From a checkpoint of a small transformer trained on Wikipedia: RMSNorm before each block.
MLP neurons of a small language model. Each row is named by its layer, matrix (down: output weights) and neuron, and shows model dimensions 240-303. Each number is 50 + 15 x the weight over its row's rms, rounded and kept within 0 to 99. A neuron's up and down rows have the sign that makes its largest values positive.
Before each neuron's rows is what it responds to, as a language model described it from the Wikipedia text at the highest values.

Verb particles and partitives. Particles after phrasal verbs such as carried out, pointed out, make up, and words like part or half that lead into a following of-phrase; also paragraph breaks.
L5.down740:43 43 51 55 36 53 27 46 62 27 51 20 59 57 50 41 48 47 62 45 49 38 67 69 50 79 46 49 39 88 56 48 65 52 30 54 67 41 46 77 39 50 32 76 37 39 63 69 55 56 52 57 62 39 45 39 53 36 53 29 39 66 30 49

Nouns and year digits before completions. Head nouns that expect a completing phrase, like species of, child of, population of, King + name, plus century digits such as 191 or 192.
L5.down189:26 31 54 35 14 34 57 55 43 56 19 46 59 64 64 53 37 61 47 54 26 36 55 43 42 36 29 53 44 53 76 44 68 59 58 50 22 71 31 34 36 56 34 47 61 22 41 56 38 50 42 36 61 39 45 63 68 51 55 30 54 38 38 55

Hyphens and infobox colons. Hyphens inside compounds (sci-fi, snow-capped, GA-7), the colon after Website in infobox lists, and word-final pieces like consumers or trauma.
L5.down315:50 65 38 65 68 37 54 37 31 68 46 26 48 43 34 26 48 79 41 49 24 50 27 40 65 62 46 42 87 40 70 87 48 59 32 24 72 49 55 51 58 42 34 31 57 45 44 58 52 40 49 40 39 61 46 30 66 57 62 38 59 42 51 50

Year-prefix digit tokens. Three-digit openings of four-digit years (190 in 1905, 187 in 1877), often after in or in date ranges; weaker on album, film, table pipes.
L4.down586:49 59 58 34 39 64 65 66 59 49 39 07 59 45 41 71 48 33 49 52 47 37 29 37 51 26 90 90 66 51 50 70 25 08 70 41 32 53 33 27 54 44 48 36 55 50 50 47 48 45 49 50 34 36 57 54 30 67 40 54 26 35 33 44

Titles and word-start fragments. Title words right before a personal name (King, Lord, Captain, named) and first pieces of names or longer words (Mah, Raj, sub, dev).
L2.down701:74 46 56 19 45 52 47 64 64 43 37 35 53 38 69 69 81 50 32 27 79 30 64 59 58 20 39 51 67 51 41 82 41 67 50 63 46 69 56 46 47 77 57 91 56 46 57 40 52 68 48 62 45 44 37 63 68 53 61 54 57 36 43 39

Section breaks and country names. Double line breaks ending a paragraph, list or table right before a new == heading ==, plus country names closing a location, such as US, India, Canada.
L4.down828:34 47 36 46 50 55 32 68 50 29 31 48 62 52 52 55 55 71 70 36 52 70 65 29 65 31 46 55 59 40 55 56 61 29 56 82 29 40 54 55 67 58 49 71 58 78 39 54 78 34 53 46 31 53 44 54 60 51 50 14 36 35 84 49

Consist/composition verbs, plus particles. Mostly forms of "consist" before "of" in descriptions of units, buildings and works (consisted of, consisting of); also particles like "out", "up", "as well".
L2.down123:33 63 48 52 61 36 43 36 47 44 64 43 50 60 52 60 92 59 57 57 59 33 61 52 51 64 37 49 44 45 40 49 42 63 74 64 67 17 63 34 66 43 50 62 54 61 26 47 51 62 54 41 62 68 33 70 29 49 49 32 59 56 52 61

Infobox and table values. Tokens just before a value in structured data: colons after infobox field names (FIPS code, Area code, Language), final digits of table numbers, table-cell starts.
L4.down679:39 93 35 51 59 41 58 71 37 57 49 50 43 55 42 56 62 41 80 29 66 55 53 36 36 50 40 44 46 53 53 49 47 64 57 39 39 48 77 69 49 51 34 60 23 42 37 57 60 46 54 55 44 61 50 35 36 52 51 63 54 46 37 46

Table and infobox fragments. Mid-word pieces of names in Wikipedia tables and lists (Levia-than, Mir-anda, Kapati-ran), plus leading list dashes and locative "there".
L5.down559:59 45 35 44 91 14 21 39 60 37 51 49 52 72 44 67 44 40 61 47 34 25 59 72 56 46 57 44 56 44 46 45 40 54 32 30 68 39 14 35 31 57 70 54 44 47 49 57 65 66 33 56 48 32 37 47 62 43 30 57 54 61 47 51

Institutional head nouns. Head nouns ending a noun phrase, usually right after "the", naming an institution, unit or thing already under discussion, such as school, college, faculty, Division, network, organization; also death in "until his death".
L4.down468:60 64 58 37 65 31 65 38 36 35 58 47 41 34 72 27 34 51 42 46 37 45 51 56 44 66 42 41 20 78 36 65 61 38 46 40 59 25 47 66 54 55 52 47 73 35 27 49 52 37 42 39 31 41 74 58 68 76 55 62 54 39 39 38

Collective institution nouns. Nouns naming organizations, groups or places as units, often after "the", such as school, group, community, district, college, club.
L2.down629:47 52 30 35 32 59 41 24 82 42 33 35 58 29 67 61 49 46 61 53 53 25 30 31 59 19 49 22 48 53 45 58 72 74 25 67 28 24 33 58 57 62 50 45 33 38 66 56 48 56 28 20 23 50 66 53 78 55 42 54 44 35 43 72

Definite head nouns. Common nouns heading a definite noun phrase, usually right after "the", often naming a thing already mentioned: the school, the show, the album, list of.
L5.down32:33 63 76 57 71 58 55 49 48 47 47 36 53 60 82 53 45 27 53 64 20 34 41 44 45 39 42 40 27 30 23 66 45 52 44 67 42 65 46 54 72 30 20 74 60 51 53 46 48 48 46 77 58 39 58 62 74 47 59 38 47 52 12 40

Final digits of numbers. Mostly the last digit, often 0, of years, counts, measurements and route numbers (199|0, 600|0, 17.46|0) in tables and stats, plus some separators and list starts.
L2.down158:55 73 33 60 35 67 36 36 35 67 17 76 43 58 76 44 40 53 64 46 57 38 32 30 48 43 62 41 45 48 24 19 52 19 72 53 56 40 45 76 24 47 40 40 51 55 21 30 70 75 65 50 54 30 47 25 40 50 58 64 62 59 59 65